config = dict(
    n_head=6,
    init='normal',
    lr_mult_qkv=0.7,
    decay_shape='sqrt',
    seq_len=768,
)
MLP neurons of a small language model. Each row is named by its layer, matrix (gate and up: input weights; down: output weights) and neuron, and shows model dimensions 0-191. Each number is 128 + 24 x the weight over its row's rms, rounded and kept within 0 to 255. Numbers have three digits each. A neuron's up and down rows have the sign that makes its largest values positive.
After each neuron's rows, "fires after" lists the tokens most often just before its 100 highest values on Wikipedia text that the model never trained on.

L7.gate217:104145143120104102131088095132160147159154109121138123147141123124197148171085114132121142097111083156126154129113161158139163133090137169143138111109104131096133144116143123150140163127144134117140162127086156107148132135117157148142124113069110125167079173124142113136113118158162106111130133139149149192146166143146068097163162120110090139130149134161112115134125098125137130120137133109128119119140151087143116162125136137138177152112131119154100147183147151147149080064110107132111141125146117111145117138101127121133133150128130119149085100107114183115097158109100121152
L7.up217:101101156144102120113179131146129106137105135093135130127141115122106123095155087134112132164093158125104041111157112188161091133124138107125121157149109159138079152125126122119140160151128159117120113141142166097141120151117139114146123137133130105157081131086099130142144138114114145119127111111103088147097130122110159140122126127123129056120097161106134102133114145120155149142113081140092111110151165164148120155118105141127118136150124124125102123146155126116151123122201119103161144090138108125114179127078073113116120137131146125115129129114143116178136143127090158185
L7.down217:124172130124135129141126122092139119128152153137081121127141126115115119151135131175074124098111162095096112137119140136119068120129163143127176180141147163118162126073145140072088136090152096134100133122138135169147100138143096113145156121113136141124131132072134108111125111116090142079158098124113099101125165141151128129089085100117125124142152091158099110153099135154117183118118109115113120106096163142140125139163149125120164140126090128158171103152106132137087128129134135117106121110110098124128158115124110129167148158144171103179102115110107141093105105099115150135
fires after: " c", " M", " C", "C", " m"

L6.gate232:111136170087142140129142127151131124126181149127122171149093142138113166132110101168133123092107085150113080143120152116141114102103102123104114141156102105129179103107165126149146133167108138148096134154091167122166077095121100179111146130136102137113138099092139156102162110129101144161210121130132128153116183103101125135122129113144149103115127121149095118162148116118157131139130136139141143142131134121110160131108102136126158065146104117105127156131186112123144141101149118094111139114098096154097143141140107132101099097115119126148099151126153111106108158164093107121
L6.up232:149090136146103157092145153131125087112118123127131146127138146170141116126138088143126156120132120094108127147113129130158128193117135080147114090106122149136140096099146146131067106097121143137097169172096129130124111133118145142134154120130127136131076161136139117135139163121132098172135129120110114070102143134157164150088171108127158162136152113161134089112121149090173099140130115115137174133090157171134113128073126131118150153112166100138146125126136153089173146086164140146151111119150123081149104110158113141115091125094113134131123126136138099126109073132104118089
L6.down232:145119064172085087116120132106156103127133088143154168123120121095154160117171175120133136141161166151115150147130119143102152086138176115104164131117110155159122164131145139087161134122141143118096141107144092157158153159130128075126122152158136087141144112187140069108134161111109095127115124117122114141121123110142100148136125101086124117143129139113113115119118123147125132152137111173158091119118150114096130110142073147110117124115139164181113105119127115129120132165140180136123129134154134089119179159145141110135116118116073137150144151095100148116123149131085131130
fires after: " m", "2", "1", " \"", "."

L7.gate336:128119111113119079093154120123152114149115104112119115125094150117098155173138147131098113136109150135103126140137108107176107139154091125118110095130146119095190114150154128144090165140167135117112136102135200154124127105144114130118147133128121111105162173129163135106110133187120131130158143104077140134102143111140126110143130138121120126070123105153111152119122115086143111119145125134117124075116194108128089128130099185164139112119095122139090164140119153153113125136132156148091140129164119132106122173133136156134121159088119119162091099078144125155073120114106128134
L7.up336:150129066135133094108180108091165134113107105080124153127138146106132140120082143133134117141134123102086121131090120134151118166157125115123125114140147134116135108119129100149102110124131097098147099091150194144129084125145114106099123124142142084119166159153115157122129120143161176157134149094123127111112120118102130106149087177106091105118171101096139139131124083093122117176145130109112124130130147117112114112141135135129099123105128165117110123114136158162122165145093155122124117147134154112118133198154140112095127157126165105131127038146147122117079114108115122119
L7.down336:163132158116142164101102099140103105137197135114156160162163139135162089169135124117156103164147123143124130099090136098112135137093127126142119150131101125116094113138135146091130066127122115122139112134120135158117099164122126109149132149172129083147116134106099155124130085112134166108116184121174107104064113156150151129136163138136129126123096158066115118140086102114133155111141100086165093131155106127163132114086147140123132187131120120143143133101132126113102121143134105124143139172101154104104116113121083128123148142125116116125088122133103174109131132124157163099
fires after: " l", " L", " w", "w", "re"

L9.gate130:116176169130105141115121139134108146137139180129136137154098126148148143133124110138111125139143077099101156154130152108164101161100147135157104102142116187127166115133160106137094147186149166146121141144091151139139096125094165205137103133111108105148086146083168131084101127112113101178159152135156142158108129139117143138108146103162139118133148108184121092139132115125101130105113160125142117110124151108142113124086128123107119113121153087158115128156104129166129138114123139143115175125130102112161142117125146117119096145125151121127109120104117095103106100138134162198
L9.up130:126136129140138152097132184145101141154122133128118116132106098139135104131108096101121071117128158114095100076119107099101124131111146089124108149153100143110191094152149106144107132119130139132127101139066155134152136090160117138157119153129129155104129123103071130108115124126181143162099088133106099158122128138069104148116139114154137150154131141096141140113125115101136114129089127162110105094177122118168161135098169155142084119148180129134129073170090136139117157113121157123145166107135139136140156154125166096087139128121137115159111127138111146084122111128144132143
L9.down130:166148096158113140141128105131111104155083086120140131122133142095154126130133102167122144119098110152111125142154123117119087170103094088129150156054121118117091145136149128133147132121120132145102139167168137133137147127091133089144118150164133158157134121137099129116136107147117085108139129121121133114120166151110113116160119115114143157143106124148128133128106077153159135133053118100048129103161083133072103139134191112139112144086114164109116127125135116090112146145131131130165119155091146125085123092083149127130118132112119148153126120116116097153131088164135146140
fires after: "2", " m", " M", " n", " the", "m"

L8.gate330:179137092183136108080148115134151101150143119121104164166173112081137149110124157123128138139162146106113121128152127096127113121120128128137139113107092135101141132132135036134139145162134128118140114162120118106151146159133146054129136147109141095163121115134112124110167097102144165100125110113141111128094119105105134080116109136132142092131137140117179145153092100148161114171115094168114152129119108137140169130122128137171161107158165111109163121121161074144127110126104161102150116131083129123135158145171111123089161143122145125132154115150142120123123121108168129120
L8.up330:162103132150117102125126119128139129075107078126143137147093134115122120150098155151116105127144145150104180132120150077105125169125119149103150146092140186123113138095164125123141136123140098098167127129123158113115147151191113099109123124116148117105173144124120123143100121121126069107140127107150150114077137155147150153134099135126094148093126123106147149127160146159132136131145115085178146111124133092148182097145175143143156110151139109104114125166146128175178169117109148149116104116062092113128129178097116109160120135126118142118150123139145099097138136147115121109
L8.down330:128130136162129137134116174114158141149175146114133139157113132181129104173144137145160131134097121123106159146114145137139114130162141151100115134124148106104109133142139106161114106138099104083085164074093091146119166146163156119166137156133172123146120162168121111137125129131138124128128184154119126113110169128166105151152137134106187118152129123197106128162108136104140083147147107118171112071115147128121130136136150139155110115151153137124134124127133114145133139148090159121112104138118100107074113102111085173165123096150135122133170160122072100123127147142123124146
fires after: " l", " t", " s", "S", "old", "ens"

L8.gate168:106133125177097136124110153146127121130134140113115125096138144098138107161164095121177124156137118147150120156189139099100105098089084136069137127165151125171154129107165192117094125191144116145100110124127159103152141113142099119094086113100130136099121169144127121134139149086101121172118124120105135108114107179150126142155120129139154145088150128148155125114084132139167126115168122114113119136152160149157103106148106142150136151109123143139122150147107116165121161108179144142069147134120156139105118147123097130144144117104124132161127130125139090139126173154146084134
L8.up168:145154092158086121111121147137142097155127117132135183114141162142089128145117131127098165155138143154113136143138165109141130105133125162139128094138138126103126113066123158155079135155130154157128157140106178152141138112131102109103110116116120109118151128148136108100113123119122154112077134126105105113137070131077155094114145153160112115130136075156159144118094157105099122111178112092130104126158106155144136156165126128156138155135145141104128107139116128141088146144076157147136143141176137123120183147127137143153129123134083114200139129102108137125100163113100108081
L8.down168:153136141116111133146147098104118101125109164118110105169154109113097078110160154156116114139121093183138168127113130120128119115140098154123102131134079128092131113113147117138119152129147157123124172119158202103133109127059093149108141102136145127134109126127092116124142139121113192152115159091161099151163182113115158108135129059113144134099141131112138186113182146099144095135128141134150132138183109125143137137131104123115168170147150115119128096123130104132123107168153104110124151135149130138137138127121114117084098103131113099099108163131151140097131105099142152131
fires after: " L", " U", " in", " N", " United", " l"

L7.gate348:148152117178149148106139135125095144154164138126139147114137148126110037114137090153113158135135137126130139111165082095103089127087126127145078166111128078118135105128110070110128151180156163140109140124123205100148081151132149128131152149148131145162112150133119156099112130111118140111120135142120094154123139114170148135146149101158098110139144105144133131122115130146090125158148161171103099140127116076130125147144097161125132126129139122173119129107148086129139152105131104123108082118131106116149128097092118170096135159088126095125140100118116139128126146103145135153
L7.up348:101116121101147140117078151156142101136125148154110101148130130095138100121082145108077141134097138131127120121101114143150122116093135173179150131114135133143138125147087115151146157127149129088117130150105177130113147131095070116152147119080111094190127110108134127102111120181133164106142100147097171125164146124096113120142080157207166119164141151086118099146130158115159153137126128114125112134114142081104104146123147097140112123126162139141126091113131147134087159081140125119113108153143138109105149156104141113155107098117094140110140138154109141106142111157114129155
L7.down348:121150069146167154155110125129119133112108108122110126100140166093140119126130129082083105124165163151120127085131082113155128120128110125142141140146137132106146143156116127099124155102133124145105128145082127128096119139126140147128162107096135114164099143090117150095122146162126161145145115117088164111153149106131112095169144090135111125151156103117131104098143125120114137096124126107149123111136104135095096151162136152163149058121140202173102133093140149137172145124128162119090148122167116144126111166138163079130143101100147140168145068137126132098119087106133115108
fires after: " M", " m", "M", "om"

L7.gate374:155121111115134143147130165127167122134147155147145141124074121079085129099146136121089137138120105115147143143139114068125163086143104144146136095101154166159114098149121120115131186135149131129094112123091129166144116120117128158113114156155109138155139080098166119127153137137150083130155145127117113095085143144178110096105161110136085108154131138187087125120119090111144095130184137168141137109096120125140140151121175130174165116125125152130142119168106153149113114084107161144115111131136135123130126126126109153115127149152132121121127100119130081090110139098073140105
L7.up374:144111069169133132127075118164124162115145172144119143104095089129083101074138132118124088095112091127119134147129110140121179145136142194150137107138086166135099107147131086133136127130130130131104091120114123100142132120136096154122084158127140130118089068133144102109111134117110127120124128103138115108124122151171147147121138128127112086126151159167074138169138143125123104122107125179114138130161112132135155132152155123162129123154168132146183096111066164131110141143138146133107119105128167146146158180099145124158097148152150147137138122125091138127157126115125126130
L7.down374:132108125148119133132163119148112138111142104123093126138104145146144146116105073105147161079067161092153117107116122111095108193167121135078138112124088149147091083111158155121119118136121160161138087133176147072090130128128109133100118102129152110134124139151112104103127173103125137147181120095126087111131083137126124148152120146133080141151136136094155135145143121116113182116098115110133104170136115124132139174075134138112106145113088137094103164132125136085101138144149106126153127149143113109092105115157117139128129156130125129099154154136121128135091151137095120161
fires after: "m", "E", " m", " re", " comp", " comple"

L7.gate47:117097118139100125094138117118157157135172148143121149151134128122133152148151104071134158110112119133160118125172122123127134127140146143096098088164135098143179074110131089146089123130156138155117133103141140141137130130182121126166118130107135135087165149144099115143101130131084166163102136120094130130124096158128089131109131119125101144149130133130158128077125151141169146086158111099079144134113179116123104134136105102104117108163160125134140145106093102149112129142129198177153087153150103143100127169122129077130138098123105098118130133135082142129137150142167117095
L7.up47:123123112087125132086139113112126121140160131125103183136156068132109178116105122098135117120120112119138129114144119122125135137100146140123125118181139129130186121114146078137086120129157108146088151096156128131146134122164135146143092129141135097105178131147073127142108111102100157159123152143131131149150104129104077094107108122141111094147158130133147168067103102108196147120136115108093142147146182139113122140134142104117079154135149142127166143105087104091128130143127158160168096140186149161132099152100135126140167111113132134131144106158138155097131140132127141122
L7.down47:120141156117144124145172120143167137097078151141129089131186110141108099113150135162156126132123098108110120107118102093103138150109124144148121140136134130107110123141159129128118096132134133098124121137154089139104127135090105153100145096125136075137101144105086118134149140093111125119118166118113107118149071105102131088111157124127147145157088117098153093159100114093129097146125141104152160099154141118122114142139174118130140187108132169153122100111077138131131138135135150102169182126167134145128096097132119122156122142081082157190154108144136095115149136107107099176
fires after: " St", " l", " B", " L", " D", "ell"

L9.gate87:152136103104106158150125146109089077192128136126178110164149118087132168106130169156189161100097122147113115095151159152117108139118066156160173124155110155119159109143154139140152146162131133126106128098124152118153109121107097133151132115143164110161113137149170123136094120116126123173126152105158117142124154146149162105143134132129099143103140099106178127106091126142097144118168140142175178115143157123123136114114095150100133139163130096132107123168143126119167158119143130120174156121126120117134150131142093116090092138119149133137106142151145112141100084142100125118
L9.up87:139166113129154112088136179123124142143157073085112100142136115126111137093165109143135137110126130147111146130111085168142121118080077110143125131084161128148138103135134129170155095184097154144117125128102145181175134116129128135110153151124109158127117113146130137162115090147156130137120174157164117149080147101102129126133134107067111127121140151097141138121118113145179134103170120121115154157156123132134126149100112122126076134139168153128164131153124101130109133148125099116113079144138143119134172158078059093106112122115149127115115100144128113150119158103127142121
L9.down87:150090143135139121165135111132065102154101102128109098159122110101128180143159090118143155179165110130107162114139137075133132106153129130115136108119107148110125157121148132115136113141102129098161113131118120085114106136145158113148085117153149126133122180135145125124117137158090096162125088141111105107183149127143187092153136092165120145137109149110122128129153164142125102111111127109101117102142108093137120105136143118139134114090101096078129144131106126103108134167091147176089129105130140136105103126161132133129130094120090176109161116118137096126182160139086142162
fires after: " m", " f", " M", " b", "ib"